config.toml
num_hidden_layers = 19
hidden_size = 192
num_attention_heads = 4
num_key_value_heads = 4
head_dim = 64
intermediate_size = 768
vocab_size = 4096
hidden_act = "gelu"
norm = "layernorm"
norm_place = "pre"
norm_eps = 1e-05
positions = "alibi"
qk_norm = false
attn_scale = 0.125
bias = "all"
tie_word_embeddings = false
parallel_block = false
init = "uniform"
init_std_qkv = 0.0279
init_std_o = 0.00391
init_std_up = 0.0279
init_std_down = 0.00226
optimizer = "muon_variant"
learning_rate = 0.00969
lr_mult_o = 4.0
lr_mult_down = 1.5
beta1 = 0.95
lr_head = 0.00743
max_grad_norm = 2.0
warmup_steps = 200
schedule = "wsd"
decay_fraction = 0.866
decay_shape = "linear"
final_lr_fraction = 0.0
batch_tokens = [16384, 32768]
max_seq_len = 1024
doc_mask = true
train_tokens = 220400000
max_steps = 9088
dataset = "wikipedia_en"
MLP neurons of a small language model. Each row is named by its layer, matrix (down: output weights) and neuron, and shows model dimensions 0-191. Each number is 128 + 32 x the weight over its row's rms, rounded and kept within 0 to 255. Numbers have three digits each.
After each neuron's rows, "raises" lists the tokens whose logits its output raises most directly, leaving later layers aside.

L16.down610:135117171165063064139127099113033133140157134133125105169117162170212090129122200074107165111123147131135162112180191101158159177075144109147104146146120147217154077062118070134136075160109129184116126169126096106110087165173143156153134118129174128118169093122113129075149076171104105130167143149153146125110094162103149123130132134165158146161120144142127114124152138151125130082136054146107156129165144121141126114144145123125174114049121131100109113098017131115158132084151102084135084085145120122182106124148123097109133140103144162099098148142098100139127086066111101184
raises: "el", "ice", "elf", "els", "ell"

L11.down557:114106160094131133123204140104152171099093144113102119071071142098158151061144130113092138141155118199137140124104180139054132083166093133097089114124191146184135100130097129130126116093105161107146107125123074101211070106158129152127096123172116057134084164122157087178147102171150157100119144115078132162151129180118034079150126137156129110132160132116121136102129102129109125138137149166118156133154095170147155131148192163095130172128176108139148076178082116104023118129153112119172156151165184140082161174108166138155091099173138119079121158112109142098105156075132121127
raises: "ways", "ery", "way", "field", "hold"

L4.down718:129151132103103161117211096098093130194166103085119093221155181118162105112109165139136130188175163145076189113136175111189117156127096122118134072118113084126146115156113126113134117136193115161102124133106131149157072082128116132080107136138095106099092111111138145151099137112077067106129113140131119094111161102147110141128142176160098158143149106082117107100160150115072118158120124096140114190070101085185102108148114135168139095122159140187121131129118160122164145193161085090139106186146154087167068132144088112094102148109138187151112004181144147153144171152117128113
raises: "adesh", "ings", "ison", "ords", "ults"

L13.down179:094154104173137116086114114117106112124172126183149115131087144099095122143099074159163184154081090198104126060136146108115201148049093127145096088103126107104135132172149143154127142137114133050124083140139135133066113142173101155071131192115114177113135139101115126114145172101171131107153145081138123155124167151123128145100125118118113168098139114133141135138125157135126141072146106062220159098114139144107160124073099107123182153189099119133084108090138163119164170183134146102092163107084126109159087153124124172071153081157142099120206193088218111178116097137131120104
raises: "ember", "embers", "iddle", "ental", "ilitary"

L6.down73:087201128137158171138143106123192128114117141079129179111103082136142097144135087130068145134162114117196151163088120125149158112135171144116147113131166128083113158164127143171104137140128158111037129130112103123138142144144114175108099141178091084107151151009142148095154160071093089159103210088103149119128121144126143090048105147124161116147124141161120137075186139084107070113133125124105119084090107190138088078130114095100142133158129115159145115123124143104156124125145219092092166090092223176127099189097133105126191117119136147098165164127106120123122126131148142094
raises: "ph", "s", "side", "sh", "sc"

L9.down762:181167096079126111074159146162112136110102115134215143143059112154186098165150172157104117116121153098101114129114123148083126131157186185166172076113126147165112131164151100167128155145120113163081111140085127119146111130132106190096151082103200082130120145106103129136088094147141166102138199137118085142084104077107138149158100113141046140099129135096139169149125129092116145110172126044197132075139197155099130183133115141059174150135148152143081111125131165125104116140135193174137107082120090131122132132087114113109073120157119111132075187076146105128096156112169146183
raises: "ing", "eral", "eration", "ings", "ement"

L9.down638:137104128128138132120059145095109123117101125128146130097150050118092103126188123148137164106135168174125118077157145127140173199115178104147192151199148116096110182115186178123158132126125132150104101131132140138173114155133118103097060073134121109129094196134135157140081143097142153130100103119140138141146179157135154133152119115136172145171105098160113116181071112082124140156155075139172113183102071137202066045073098126146182119167117089107118165130165145099053106179100112099114121142105133108120141092127145152067089138073156161151091185142126094106059165125114129090
raises: "ance", "ability", "ential", "ative", "able"

L16.down756:176136098099128130134092125148090105103127136165077139163118115128133168097119157165132102130105101224116160079113162126139114130123081143182102136055130184076125139180175146163130152071200171204110170138111141163122060148117158123147133152162119143172131161177063166153176104138125144073115035119120126123171087101160170118155116128087185138097093076165127157107147159109157099103147156090080114131097110106167107157090153133105057132105104120106098149152139066054126119171115136122119103144093176085117087147109097148135132172088156112125161103131158152100147074124155161124
raises: ".", ".\n\n", ".\"", ".\n", ".)"

L11.down222:150159129119167132117101102154145115118156123168189110151155111106117135144158154103098096133180102073126148083176130125052148164081097137102143119117118124128156102110116157134150125120108108103122151145162142152135126134110185127101123146104174104074129138138139126146108086148066116106197101131069109124079113105114109150114137085147192177211155114149110144153152159092175135107143114127144068130152170096087081125094097091104199087143135123119126208247083111130087144169077191107132187156131107150127078111123145049083153131117103092135107192169181091143135117171088128153
raises: "ful", "ably", "atory", "able", "ative"

L7.down186:151121164152167107076111077183129132119137095110126164178119151111079163138149065111169113141111060104068191180115127170146111117151149025184102109065150124167127151121127125163083119108148130066115109127122108149109152094194113159153133136094115120087156124164109124124126096132116102073094144108135159032118101076087135109076073138121115143131158163182165139139194129122138128089191136074129117201097154144039126133119139126148136145137132131092154108167109124118159155181156196116106177086091151156152108185124172124103125135115161124111102105142145143113146107188131109157
raises: "day", "\",", "\".\n\n", ".\"\n\n", ",\""

L14.down238:135164159127106137111113114155102127108134183134171129117133148106134143128052138131147090146145147201133116137151145123053138103137121117172143135095123115070136153167118137145096138110164139201093131122127096106120098166134128139111107097099129124119091067128140180132165123147207145178177063111168133126158132116167081157156104108138132135073077119151156117120195160158119143112140108073062139082144175079158082132172157112092083077168103131169169100000115129082191109123112133072170094110136154136127083128168119111144150146106150104177134122115143108071149082185178137125
raises: ".", ".S", ".)", ".C", "om"

L14.down521:185124106084163116144088199108123124166099160116141173128150137136087149074147132124110069139094069136130169098090180110103074114178140124141135123110061134087147162133157097171122126129142168127158139104081094154129080144098177135097183145139147096074126090112123054116102133171104124084071169183141116149128126080179126141093186091101146169169115105178190155137163196090149129094116153076127154141169113132157161191148124103122129140100115092112070080150131108111156121247170123114133125119123144160132118134100135088088159178069098172134104134125105114108114081145164126128
raises: ".)", ".\n\n", ".\n", ".\"\n\n", "\".\n\n"